Part of a small language model's weights.
Size: 16 layers, 8 heads of 64, vocabulary 8192.
MLP neurons of a small language model. Each row is named by its layer, matrix (up: input weights) and neuron, and shows model dimensions 0-255. Each number is 128 + 32 x the weight over its row's rms, rounded and kept within 0 to 255. Numbers have three digits each.
After each neuron's rows, "fires on" lists the tokens most often at its 100 highest values on Wikipedia text that the model never trained on.

L3.up854:127140134134110106087137124095090115108127111134146083120133071115093118138200114127142091102129089123119174105110015096127248061118196157113147120120132145154120135133139097162194140106129102101107139073108141087163118157150083072158106129167119130135126106176148083139153179103085119141141164147122093141161098097146071115150159090215106093160097150132145125176183129114134136155107100124140157139145205140076077137137122125086111136139175047103115070149124151094098099102125109107145154161003197170151123123059181197108144099099106099129081081170103129110142146103133121169078137115175143106170129127162123119099136123155169138152113145099137105147125161178093130138147102144126133137083105124139120154159105090086169183110129153122153122122142118142098112139082069
fires on: " a", "á", " of"

L7.up344:125081082186144167148136185163096128157060135131096161145115133128161143126180203131142087186156071133122162141162139136114128120139101042138146103088100132135138097125085135080122135156110208109104126132095152103157118173117116171182116128163163150141113107116155129146104152111151127123128118130062101176165146133207174171158147074162131171088107091087132130095123097138061090139155128093124059113138040138152143078198103125166114125110128135185134114094144104098148128172166132082130146108127135157120150082088151168075133095094139153072094099098127139125116063128185139157162104108094134116164167086114138097101146144111099174097137140079148140145098084137125154123094123149121155147169053170128063091180154152190137141153149126176175091127152088086197109079095134
fires on: "8", "7", " 8", "9", " (19", " early"

L7.up945:108113103139108161170132156173152106083144109114123135125135176135166158123179104114116115168142151162131110151098225114157053070147033119134076118128106119146141166076098165128134133207107117162141167199094150116125141126081100152124159136133132152098089177111136185104138123119108153087109143155144145109129128124113121123096119130101208109107187118165101113101158152138100117121119133114143179080163131121129130155098111148108152124132085061131152135176170068174102155136111134131073151154213131132120086161143137164120094127149133173162088141133132103137128145142121193111195084146080159100094145119147083093097153164086138141054135142192081105115192170096192153134162094110255147102117126126129114056137111130138115120149122107135138112136165135110189051173132126
fires on: " My", " mat", "y", ".1)", " p.m.", "aid"

L11.up308:125063142149174146086100162144110127118155116127087151151135126147155132116172231159079111113172178134093125118098118094066109151158089139076143129113145124131153158104110127106076181148159139163103156104169104114087120124084112084087092153108106101170111152159124114129085096070137038173114157150130113123114168096129185134092139092094074098147153104113116212121116094114139116126146186151108056145119108107140129133136139123166080198171171154118116143141123085090165127178135130084118154096102129101176129127100182155136106114152093192135076101092167069220131111130158057163139160150178164205131109110158120155100119155101104201130123132118117083134133138126114113099057114144119153104149137187126141114106151155133161107113116095081173146091151136071147107125048169
fires on: "ac", "z", " set", "b", "uck", "in"

L11.up263:124142093123092049162048192127165137149124167147114117116081109152082143179153165182144154178102117081128115099193197070140184067056137084170092075128130113141149082110095140146164110198168169115122130128098128159146150090132160146109175120085087119082135131138158158123099149188162148118173134135144102096132142071156119172108148176143129119080144094069128143143070133114149126185140112168182132113099137089095094155217093053173107146124115135127118115139126179143115147139132127098115128134165199121127163127174162073143185129130154139129122163142109127091136149147108118111122108104129137116136187127101112097067089153156082176129143128091120138030082108154175127141155090129097121134108115110114152135137161094126126130152221115099135060165131130167110095121138102
fires on: " s", " R", " Pl", " H", "st", " S"

L5.up656:144157139141120119127142105069051161171127117157161105144128101104119073094209210177129173154171099154155147101182059151121000184119215104147120088150113129124147134115134102207141134129059129130117136140202151111135162166119114043136170102149142157097156143106157083124095176121157171139187189124132136119145191098121156088176135096132158167136098121116080105168092084133152148129155132146167137109149158152112163138144142097191119174101144118099151122152132161090144118127117153153129150092090134125139141171118097159098201085145123092125154132155135068166169129143131120134134149171140144091190164146181131142083099170170120185155124115089179174140154097130106105133092115156100150113168123122130080120125129111160155173107159122126166135153147121144118173108125176
fires on: " of", "op", "os", "up", "ear", "ic"

L6.up151:098102100131139151133117130144117123160095108190142120108119162119122153107118173122109121187165112194127099147147167100168143123101163140167156114133116158129111155113111129091150179135134120122166114136170158065122144123055134186109118151136122121166130201145135073056100146146086111107196108121194063225109118116172144100127120120137177159079101110118127094142124153131105119143114117177120154051161137116132108103189125128129176104142116102131102189099083121074148076127178098177131078132107120183154194139126193125113127124126131119075151071111123136150102172100113046065155064156081092171147075134122166105104099141087123156099105077129132129127134070118198152081146153106154164143165127137146072117163119086162132070110135141044110086082115118137179111145095163
fires on: " where", " which", "st", " for", " any", " between"

L11.up786:133131137135126143150136142132083133185119061124104124076141206140083126192180100142120123168141158060165124111110170149125122106183119137121162116155092163127159035124075132134140089167086187073135090125149121124103134138104162148096160093113119136131058125087130137104135159165118196176170098146140102121099129097173164204112182148121091151121041154121110130131108127152098140136145103118151086124094126112098169154176119117179081170177091170201098130154063126073190109124118099093151177117095133105138153169161153045139117101172158163136146120104158101134157103059109129151110088128182222146164103148117095092118136130130101187141139100123190169101102095088150133145171130075118155127149132125117082116148102106159139155086107119135159118145144086106137132068122081
fires on: "ian", "ic", "at", "m", "ol", " Chinese"

L11.up525:210112060180162121144111120109112128097069079129133112133080111154174162127140156165132118150151167106178127100181159096090086141161130073098097106130114094162141096122171160139133114133136124143108130129116160073148133126123109126163154091108134125027128129125214092137150176159115186169123135124188069173109156117168119137135116140131137150150123136085153115144167144086146050149112135126096140143159147147109170082135133094125075112115097161117145177109143176127137094087153094051067148220116099153152124131127138150146078086092072148085125127096171141102069114131121128098141160027078105173164117089120091076128126166135128147113134131118168120110185126098160073080124190155121155148169166163101144117098161137168178090138159199150179166098126116116146129099094149
fires on: " to", " |", "Career"

L13.up792:151121114129166148153080119132119160163134131124050161101173220113135111153158182073079121139147110115059071116124130147126142118100199121186146099130156099167096154169158136111065166124158154172158149096148166121135151157095200059100132149054130104096098096130120149152108114099133138147185091111156125086139132143131104135148188092107174120113121134147136201070111084095144102155131112091114123057073155079161121174143095115112116131142082123149136139126085165154145108143136033168135115187178173075130103128137116166085138116127103102082114084154130066147064104112144115137140128126181137103167131115136132113117069155180119051138138119150145142113130073123166123116171175140122134148165058133152103179109081132151201089128126127075074127094125126103118127156133166
fires on: " -", " by", " :", " (with", " of", ":"

L3.up418:122110084182096151168152185177153145101037154134108161170159154103148191161123197113123118151131165110142108142176131144094151172141129126109117068149096166096120136110134172115117156182088154151174064144165120119136159156097188118102123167125088127056102154065199106143133137108109075077162093131157111153152189123118126154164162106139176082143080161127152136142132087118126083133121078132158117132188172072183175078131142139075115104097099157091121081124113160137115126101088155117104148140171141107137088141112115111142141098134136131084136133049107084182124114114147108143072084164199129123105068154163095147110095137143082158120180095152123130157114088116189191092085125096149110112104080092117117088144078151130123124115139112171097103079192144104097129066120173
fires on: "l", "us", "rel", "es", "el", " El"

L10.up10:147118123088091097115126138151167153153134131108098171121161159118128128138158108106169146104144133154120071131151226120097159136139172108114149072134086161114168056135107146144173153188126187095129123145088120119130107108128115114113109137143080091095071093077162214116108148143213136136175097190100106171134114135130110204089170147127106128105059145137151094181077061093031139084146130136138124097125133108156113089159130090168101117155044190141131139118093089127131123156088110164166084108100115065116155144098143123088082094137167117112130136122144162136148114119140119093140113133081152090103162094128133039127143119141069169090178144087164185103083117125106130139078130163109140171150138146175170118194139105124154150133163079141166092113135098160093136183158117
fires on: " and", " US", "ony", ";", " Europe", " &"

L7.up531:121121132170184105118109210131124133125158092137086208153115124116087097114113167123104116175141081117127107128114136135157126128121151183176112086112123181154075110106141122178151148135118146083194145138131117122155142129141173120152117200168120184102176116109132085120155106111076108072168086195142139135156164100128156093144132107113151137077161114151182134110152133155105060153073111137094122107029152145097066093112168080157092125162128109140126134107085137117083119147173127180125096114176164086117172131140189147115118111161139068071083118164139102101130089170180106164152115166114181105109097142163107174111066102177043104106127065129185097088117159124109100147138133119176144126139117142138115084127110177116097149119128058152096085193093071098159129161099136
fires on: "le", " Gra", " a", " fle", "American", " m)"

L5.up207:131133115153145132177096120138154162138157188093140118116095157167084120177167170170103138070175161151107111144177103084120123101094159103178179103100129090120124128091147144112137105149130081175123163174167078051112124176139182108140153105155112109149092133166233156129078114103131095111104157172090139118169124148075167144126141085049149124072148135100145114125111135133060084161128119126075097121148096086129067066157166128115129185119088177178110145110157141072116138131082121111126168127063167084146151092147155170132141128145201179184135118132119132147126097166143127108090033093174149133143110062132137135095129147208080150165147115081169157133138086133111154100141106148076145101149086160136141089113136112121135082123153178105165092143073117131104159124109131
fires on: "ip", " post", " at", " College,", " of", "os"

L3.up336:126136143121180152166160116124145167107108135153176134166130132157134109158145120160136132224150164116148156157237168152113255163153083149177130122122134137138135165158104124158125169115122150136156142145151115132171140164193164089166207138097144160126151109122141175159110128153151161170159165174118163125141130157185142130164159124115148150136109150088143138130146146127150160138168109124168140144103177188156144144174137123134130184129130134172151168146130153174118091135124141160156122100000128128146186146115156115157146135150129151160122175144146137134132125168120151107099125146174140113132102145146170156116105132154135145147141133152157134112175132162147116158165129193153136142155083113159127133145201146166125162159149137134085118140138187172158130167119153
fires on: " of", " al", "ia", "ra", "ass", "al"

L3.up202:168103121113071083142110123128119141170061139107139132132099135096139140127145136190125140133125155097111081114152099142101143146164148054136109076067117123185206138127076153106121140160099168231083122084115121158123162142133129176151097119102152172110142111129132115135105140153113135182100161134100129160157145106133131128105074101116199124093100107158115178156143154109075142107112150094106103087178138191156098165120130115163127117151169129167152178147130170151131072145084159145148200162153153057138099100125092083189160119112097137096101113098158093040155125194132190112110135093171119092155159151101134095122182105126154174112127039143141133054140123147095128132122152193147104123127146092150148096162114180157144121088167132045140114096149056123126172092092103
fires on: "p", "ant", "s", "as", "ight", "at"

L5.up558:141111121157102186086093161127075119144138144103066205157174213185096138099120179171127084074148070121038142141166162116100139087132148108185117134098151119153109096115187165122107136131135118155123098164077153083131115109122145083205109217137096158062146104140126098144092146136116116112126168136141151172146122190101177114128118094138158088076139137139135123087119092159092081142079169196116177118138123087112139067187097114083089161107133104154159155093143126131161070119128067136167116086160182113173146136103136118116133133150104109108096143150127142155058089145127143106152135117113136166114135120134125143105136122145130134167119176176105161150167150157133101126131129159119160102212084164120117068100120133070134114116177138107147109077042127097141077165151161
fires on: " of", " by", " to", ";", " under"

L5.up233:108109127159111122107151053077083075171125103096123160060115118112120154123061124148110138101138090139093127114151101123112034079089180126176078114140145084149160139094114103108141105140103119074109056095144095137126131128118099076110126074125127136117074139077128101131097128133155108126164106106163111152128120105103159153147097091091107131136123077085064095137076067140136091103146141116071123100129103111076114098124116052147138117032123114130108097144121120067119114123056147175180122047063072116119140158140123123067144113117090095132151104110165127110139083082125097119109107120153055122143075088085097127074089100179097155109103126098119149103139124130158102132028083111146118146080132123065157099086124082089141188101179113111124131135119081117119121089113148
fires on: " of", " |", " then", "ro", "op", " over"

L6.up581:109142078145158155174094111144137149155132144101161128110107119135128149125182192170119096145140109132072106107196096085164145135163158129198074082083156149143131135104080188133106097148150107197136112186121114063129104178147147115090128132149127105117139143168243110072094091105124126093123084140117159123191082133091121163168154094051157107104119162111113131157092126144109147132122108060099111082105113140102084097188119134115104170089142121127176185110148112119155186094162132100171127147114172106097142173149169098152076142090170149118212146144134135114117164129145121095122082085112124102104083107160116067105132129175103159067173113159159191103119118169148117108141119174137156154154073171154109083100133160086111115140132132112175048131125141060103103087109142
fires on: " at", " from", " –", " College,", " From", " to"

L3.up855:086078101098128061103125142090109123126129123119117121110103144077111117136132107088084123104083096084113125126099027111138141014097064123105128141095115100150114081109140103153164108118057071108125109080110096084150124109094061068099126132132149113120096165107134101108120136110094085128083066127127108134109096113126148138087147065135066102144121105113120086153087092103099071069079080146103138112113103086100096122102072127106148091082175080080107050132121127078093091097136101083126136132132117099072100101123107203140085131101099092095130142146110116068126115107116110128105128124092111103135112097069125122085120060094129138118120119091090109142082136159128099102114096114077108124053141118117111097110013103086130156067095148126148123130127099070107109098105117
fires on: "s", "ings", " ac", "3", "odes", " Con"

L6.up375:115099085131148139152044186174143095219126078148111137132181135156089131149133123109088084126149105122063123144134129082159130086124122101146114064112122129135102085130115103169149154105173152147144075098142155086117129173114141116113142119127168181128089213127149153101106098182206141095147121119089097132162107145138188096088164089148097158103117148135103093124127097182094110094130090127100145139129093041098145135155155134110114152165108140155107123184118193102109160142116154129159149125055220138121163152152145119129214126146171195171132127130120102159183122078118100151114113094140132154155149168100161129086084164101149146179171084109151174152144146147121129140119084069164117077148114226166091145138137081102123121102092102089162119114124104073137085106170120
fires on: "\n", " dist", " to", " is", " Dist"

L10.up285:203088162137114178129143172132073064156165114120096160122073191091196157112228155129130093155151080069091142140143100111151144115130077128173115090128068145126152082097104114200173155118119169136102131111144129123119105111107156138160170143133138130142086105120192156110121122113133129163151167113084130136162151106157110135158151083089112198116081128126097117104090064123120070121180139093123072103083116100121149061128105120146089154147116129165136200109163132116116153131150104157113106104111128126130072131121104130102146134110093167114103138122151140072137084177194119141089129084143145110120057099181146132118190149159128197095104205110114105118117116172154121109132090161034147168188106169119089168126130142163131155152124142146134117183132110088145102045112157
fires on: "en", "8", "7", " to", "ens", "ly"

L11.up941:124140133183156168187086143171157161171168108208127134143145151120173098151146200115134143119122121184141151195125093079103085114122109110169153204135152094131153095151124127133119160176085144113155127141144148099105169130154124128136119143147160155124085193161187123065145097125093114099130069111171126182155126068127087126126131120144090170137139111160132084147117094117107108140146100116094159093122064070094147102178128127108158121160096148134106178119095092061207156149114101129105099114103155128063152127094143111128118115162135113148092122102187098138067138151128095099132135194074155098049109150129140077108160149162109141110123102117184089089146106098150058144061067132107181179148121192104104142138115160114131127111142141053161116149150149110154111121091226
fires on: " when", " where", " which", " the", "a", "'"

L3.up809:140118112151115112148113152178114115122081128121113140156080168152069107154148098176168163131129115159165104188149127124110108133130141130149120043128075095137139125068099131132138149143114102144100132162112095086150137161134193123089135116151187104050118132152185149127136091175140151103086160175107088161165069107108178158147096129072133098092134159138166208149136102156052133115104101141062084080165070081142101075191161139092140135163122159123154153101146154091080107121089114119092102167121173035108169115162114159102143140136180136142099091065181102121158132135155126147105074147153124133174129131205090089088081148135072182151203151153147156144105130100091115142132115159137134055137081183093146120140123157096136160135160158121110084137159133108120114086154167
fires on: "-", "on", "°", " ex", "′", "ago,"

L13.up791:149070165164168117126142149155132176163158143120162152102076159147117222163088128162120101153174098102119112144129155050126097130103135093176130082168068149125148094121106107156137092163148130087179150121106122146180133122152162151129049124105143118145054129094173119136088189146107111171152195113120066208133125144140174134118129093073113162123138141104106152176081092126063139130085156140141099123116116095125150104180083071132086150135104127132126131121103085131096143172138093161153108104110128056167156131169139125081089084148166133095123180112121104108147159071140133144091117149090179143178127162194124157085120116143098154137115125103166112149055118164094149156094140139129149129182095100182058188157139098123171123172193097183093150111143158069126143166131111
fires on: " and", " the", " or", " a", "–", " &"

L11.up983:152056150169099138129144134143112151120157100137100134148132170145108172139203113164137090129163173107137104097189179060175096147135116116089115034092129107156127063138104132153129077137173125039168124095133155112141103158130115071153142101085169148098053171112131150098116156145102156128142110095097121123086122173156152139079190095112097151111101103068128126189126063194072112146159117144149168136130082077097186118124141074170097086128109134235141153113126161105123113136129079114142176186113123086121114183135118112095171129136157150091205130107124114150137127122117116113138112137108194160195136120172122134123108139136129126124154098146124158125083081096115061154137138176157170132163087127151139178113093166110163130098114165127117094138124076072125123116121068
fires on: " Soviet", " German", "ian", "arian", "ish", "ic"

L12.up848:164106132123109181140096131116147134187182126163101166126130164144143158144173136147101130098146147128128093158178131103165092138135086135155139139127123072191141089109141171129122150184147091103143152131110073111155115183120075081098125125136164143131120156112129058130078093135104122103157057101154118161158111144136137142180123141152126158149077100142143126139129203200144131210095115106151137139107189201125088189154104082128143165186095161166116130147149159089179148151056098094086169110120189086095146119128143086121091097149129108111131093104116126135121144154082134133061085156154205109133157159116165104088095142210125134071102180120154184123120155133202088120095057096079191082114110106122150096106148129102095137144152139087114070113121157131118091166083172
fires on: "'s", "'", " its", " b", " (p"

L7.up204:139096134173109095094117190083101179149108142119151118142111108108126131104144146138119094133137128058110113118105098151157144153107070105161121010086107133130135166091131108147156195075172117158114109125187135109104131196105149116196112155135155176143091158115157104088084056077177127127114137058163102157147130169208129169169180115146182099103148088140137129123143161127098128154135094112158166156134182143111163148082184119151152128134115130167145139082112161124137115125151124174132181150089131082054178154080156133104119074101095146127168095148120157138116081159192167161149098174134102132190105163216123161125100135079073149149181113150117122125131143124143127148136064091127149116115134130162111101163098147052095106106084100130077080147145068123125156147107107
fires on: " Ad", " per", " comp", "ale", " ass", "ing"

L3.up622:129119127155143154115148088099103131113137148127131143121166133153073110114143129161126112149163117173149151131243096113093000142127079164153105169127137143119133110105128120081151169095124139110124138154115104163136137133222164118172180113107080134124201175104129104135134112119146129119177155131165089169137147075129137111184141147152083150125084153129121090149109159131200163137114112103120120101097108134112147122112110104107168104125143143157124170127058145102091113124111125138159177151000164118150139122084153073141110147128153160129116113121146133112149116103169183146114126129154106055152137154067130129183132159199176125168118143145147122124117185127120142170147153176131118178124121109125098175157255150122119125141149132121096115148159127166156163120122157
fires on: " of", "a", "ed", " Az"

L3.up738:091065130129143164117101117109073153098115160127093140120149125148110113152070140149091089200142138111120149131168054129067186106080143154118120187092141141126159106111109127080122181044098106137094118157145111143152098055191146114102166143093087147098226061151160104122118117119087089060155079150122076161160094141144120115173141090139062112121050118061138114127137119116157127119104121113100103104105134121051108124097091108109151100129171130128141173177121131086086102117113122114150151167000118162125151123086129107152083146133135139091128092120152147081135087117159106141116117141164148088123133144122138112112130089170151127166127172156145134118093163150112115173146143160166111195058109071172098171170206161121150127125127137126059109148131121130131130147133156
fires on: " =", "ed", " of", "ia", " war", "na"

L5.up991:146118077184124119142154166116150193088139095127078132105096142131111187180139126093074116122211131144137062115116109119122138119149098122127130106091147100131131151136132118127116123124148070081094107089114138093108117093189155108148098145120141140112152079123202072063093103130166157132146114073202145134164095111223150121142105147099140104141104113133114140141146092139120117143232145144144126109148157155138114087147121128103069140100154107053148182132152163153096099153156117158137099183154073145078138145221147164106076112095119124120177147102175163164126166142146063148131135180095100096071134063152119071138119128159124196092108067134111050087155128090152119101123173071080162088160141132138125127146147120089118077113178121096165136136082149097163139126142115
fires on: "ed", " founded", " as", " called", " used", ")"

L11.up78:105121057187140129128125095174100089188126099122197098160163173128105153115155153172119139177163184170113114106131101073109082153091141090144147138139077123096116110124083154138126119125157166109147124072139160101141160188068151138117110083064103211081175108125173139116139094152163173136091138167142105142136152154153153222164115097073128169145146106063146104135090119138114087107146133152086091113125110137110130057089156113195171123139150143138117160142088133128142125124141141095107112152133152153081140143112175104088108046059120170102100168145077200183074087102135129180140131137043150146113146116158205139113121131109125096120130098099130131102161128143128159100155108141144119153150135139077085137178183104105152082142143159102170059158141116090140096156089151
fires on: " would", " to", " could", "w", " should"

L5.up890:105111130162139096146167132065088079156135115138096167129117145094109110126120124162124152109119159143096170119145120118151162187125164113158103054160121088148148135071127131122114160182137180129149085112162100131169154141075132060153173086133122144102073168107138136134097130112139134145165215073121146084181179133113160130167114089085181134158133109079091093161087061107166140113140104140147136094088088101101169127129129071178125104150108129103176179090097165106176126115066171095131137086051106071066111179126118145105192089126100093094181103118187116184122123120132111125094144152190143086145137126163128089083095143155090161133110130086144189108178108096136124109060093148134174105146161137089140141093171097080100189090188151108174110107107132106124151130149161
fires on: " of", "o", "ro", "ec", "os", " on"

L5.up481:124156126105129174120071206145162163204141150088075100184181167119095127166141135115074078146159115111123151170130108119129150097132135105165155126088136142132114141139142174110083168044124130144155072053152165090103075097106159080123111183073116180094138111177125158123058057151151120089175123125111052206155126088098126063189132060133146106083193101133107135115153130093088113130131114124151183071175149106120166198146074098128100180143120128118130124091146164117143151142130102163153146148122162085109195111175083184103127151125140168120147126133122107152114131113111137122129135105156094131122113110076129152098058120146143131094147174152128151101192118118103107126134123100129115159172072171138130163099116106118113073086171154110147146119139066081142145138150133
fires on: " with", " to", "',", " of", " in"

L5.up2:145146151175098137157150129114062114145138109148150158157123151129149164129176179201097161126176132194119115132151117148151181156111199120172123099145159081187162152093117125199147140134172142126142092132192119153148169153140150059168165139159143174082126140114168111153090144114199140137174152130124156151136186131131187158153145107100151153131102112107067121154111080162187110090159132154146126110104187142089126141167144060187137133085116159128159187137133153136149129180124180104144140122059121125099147158162137195100177075112097105138165140117191113152131106131155150136123155161168153119150120112132115106000108133174064108132135121136127170096175112120167103145105105177159184183150133131129139134111148147081144212122180110126181114142153115126125140116165181
fires on: "ear", " of", "ation", "O", "os", "r"

L5.up723:163122097144070142177141133092143078155190127151099155099085144132152172163142126106167081140127100120096084134206129132094151099149149101137119079131114136130209128077123152175108166103131092137082139093098100157181128139166170113166166124155164147121077116114184109090089113116156099133120151143126109124165136159150091158148152076093091156067162058163089113115150126106104053103127085083144130065063122118104151128196154049137096137144126142173099128080112155127089172151091106106145106094115222154113161070169115120118135176131119109118118187132131092112139155104125165173154093123135113123162138146182093116082161149135096147170144194093144122105092079161103118114131115186086126146166085148155131145203102163115147104155149039131152109146144145134123122205088143
fires on: " of", " two", "in", "re", "4", " and"

L3.up527:165116118157097097172087180162152120112157135166098119107065154148163134123158150148129088141137152107137060160098122164087122155087127146106088098149147079144195132112134148106147204110146110151188114099137167153096152137084169164131088114096084187155144114133176111127088069098185131142117156148096063203153197069157154167149117104115071078129153064114156122141135139115114101107095116220144153098114076126132096145151181113098120140080184160106069142102115201110154046161084067142137132106146133136108147101145137140146104075061196164146126092107129131127132120124121097135116135056139096085129133126174148134088117162096086161107157163099150095151173119143121138113132159074127151119130104123095086167069134123155167113136186121117139084173076119131157174153118151
fires on: " under", "uk", "ir", "in", "ince"

L7.up556:116097173108137141148140155148153079125063110067110097142122077063137142118125035134114112164112174095107135145056203113114197100119078131098092150154088056142150171141129144142105112133098119188149182141121117095184120116107089120138073143133124092100073186146105164124111137115068159115108141113064104076086106136061095132071136149046167067103116096139078131094173151145098103111117144130131169097143103125164106134082117108088147136193071108137132123106126044132110120114099108124074090107192118118113109113107099173117119091105129151155111115150175115135117096115090151120142100116108186143052122164111102068125115081054099121078127171117082095107095083162121147107121111138138117107105143115112122083100049119121126093133115145107153088125094129093147116166142084
fires on: " My", "\"", " mat", "ect", " —", "'"

L10.up16:060113120145041071176117208173140160103115157105117133115126155136138094163184137184097163140151089117066107058091087104138128136121093041151101096126130119132151113093137133172142148116106182133132155104124144092151159130153159121141172126078114133119144062115205186124079149072116084154148114112151105146139146103128125130151167068125168170113166086185146092150147133080160119150114124098087174094084147126124110103122154156134130181148170163109181136135102134174150099137058097129199188186131199138091099096105098117076115136113155164114128120157177146109070142170136190107149098086108123124107132149119118149096142173149090149142121162071149117130142121142133114131148167179089117139111114120144137094158116107071155072109121065103145150134096122096069177122078198
fires on: " of", "uc", "ute"

L6.up57:162108155090097113143174150091153148131096117137174180121115179136076115180189164169144082118149112126095158114114167128160103154145097145142082136124099153156150088156113128169164146133107116145097155064191116160121098131167084120100124093065139113118105095106181153101103097140143135124150078125154126123111144199115093122106158103130098174115142111115081130141131159116120115164132043183198103123083121146122082127170181105120138132144142167145123112111112223128122163174055131178116127144148094096092122097149093155121137106170145193110108105022172122170161180124118141135123075058136168155123176219123114125103076157174109174108152159077115115065095050106164138160139129117137148126129131105109171090082087081073120140096147116109109105181155100119099140126100148
fires on: " of", " under", "'s", "'", "ing", "ar"

L5.up841:103094100116170171171077175169128124168095198094088127150153181156084124160148177119121184125160095140078130127130102172143156091072133102172133139132106137176163143129130143082109117118137110182157123162130100130103123108057196096133128161082127159152130084188135194131078086149123102136161156120133119194143163109130126069141117099122175080142156177129121081125103148121052076159058101153105112095164134105129156153160148097122091170119116127145152136084122127132135148102060126158168150133116157137138143155125122184092065156154175108101128121153171112136090088149095165105146082114162193141173109098097147169102090148177141166107158124137116125070172127122145093099170172123082151106173083171161121087118117113117118076088129172082073100064071133097082108125084194
fires on: " to", " :", " of", " between", " from"

L5.up375:182123128103171169142109186155145115179148086075071134149077195121126125175102160137154131164182089114081045136120108114149120104103110105121142132164162099128132126145094163165124066067146112121160128103071093118161139182088162092075155114133099197149102117148135155134061122121106143102139105151108103113182168170133160160193173067079115129100170100151094140117140144117109063144113156190126089077138103050128169106175120131124073154158123125074127156152078087132156161171145115141133084146110173137129169197153125123098086101084132139115135110087140117130122115104109123163171117100074174131147092103116148133120147149172173185153172139118129170170121098141173103084122146195159153119201054164146091128117125115091116101088126114098102076083077117116108122117090134
fires on: " :", "After", " of", " was", ":"

L3.up164:108089124178115152127130165160132133184165082103123124143122191110148119135138084106070102168171094100167125171101065067063113126152075125061134073114096114123160117142125111121088148110139156069172109069135175100169127133129148152135105145124190102114142162176157114088116038135139167059191127092111136193090100122188163161196095117110144149145127136133138104153123125150133122131181098107126110099035159180100149107125122136153152122119140113129138132098083126098117115151092131082136120141144178111095139125144130059067106095109110154125094198077192150195102128167134060108145132097104158172111061101110173095137180107123153146131155155107082112143187104092137117124127114119178116152153138144152075164147102134101160172160213095127111100112108156083147124146114101
fires on: "y", "ed", "e", " as", "an"

L3.up810:152125110123099114149110135172141132132105109131101157110156138100050127096107160119155122153143107153110096107181159078081167158135104146093141089128138121110137117095106175156087111123132169163133105161130121091167120202113163195137095086147117166114128176177140162143110075152176125036169121104113175167160167141086130143149132100118195091156101146171132166143136137124135180028086093117158079066153149166134124108188116131157124109122110102098114134120139165166126138120133117127162122145153120114110107068100147081180169100158180142105112129057099093102188106141172112151068104171149098125086110117102119056111132126166162150114162070132145133127094059144164140088080099156158096166119099128177070115150117128122154092120148061144165092151209113144090129058075188
fires on: "it", "at", "t", "il", "as", "ate"

L3.up682:182106159184147153188108143178153130138150129097085194165098174111136124131108166116133159068137091080164126104129123164097151113079114142144131099160106160148163100105161110170099157184091125139075108170156177153113148191053117060089174171162075124127099130100161139107109140132134161133131149098137094082138137082087127120165182063141109103119159086147164130134183137114106127168111072084100072106114142103117111140161211128129099166101090134108125153115124211104148119124081133122126133114099131130117176089130180172131184129119170162125131152071126087133134093161185136140100089091200148110132066153124112110099088108150108152107170113122147152106092054084140124141145117139130137133137080107133138129099083105133125198093135069106073105186145159092209196117091130
fires on: "el", "es", "le", "us", "res"

L3.up289:151179172149088133154105099158116107123110130109127167152175135087121152128219154149148142061138110152160143135112179092140255109176205143125174154134116145137117133165104113192199136153203099110143096107128160118180139174133132096160063160175127129155150116187124052126143156126119160113134154147164095133154160101150131116156164143195103057124094112142123137151194129121115140141165141131165170135127174162141109124132154134122138120155191140194116189141175134141121122112134138128118158181131156144151111131130179099117122126093140095171135089151127146116134149136116073162140154145151166151136130168193138147113158121174113116168122147103143159175093149167121128137116098138122120124110154187149181145152178127156144169122181153132151144136134090142086172104100122
fires on: " as", " a", " length", "ines", " of", "rist"

L13.up643:153094125138116095127126142065127195128072135154088122070136112142109132136119116176141097087133139074114061122145160170183116169087104089147085105115147107113151070081143151120194113133130153115132130127110145155148135117196123144111102142087127100094176113143137129161141187169208143134119131101152122138137156123133157108084194134134113130116118116092141128190138113165133160149140144117183161142112120085072104133139143103110068174178101105139076089170128157127129059175149139082116128201118113106136174177195113111118126050159160111127116185067124142151109116131178118174067172155090154174156124232165147086094092136158097159057130055107125140078082138093178152139111133112132142118112121127135135083174186139099115079092181090146156142116152146078107161151092128
fires on: " H", " S", " m", " L", " Sh"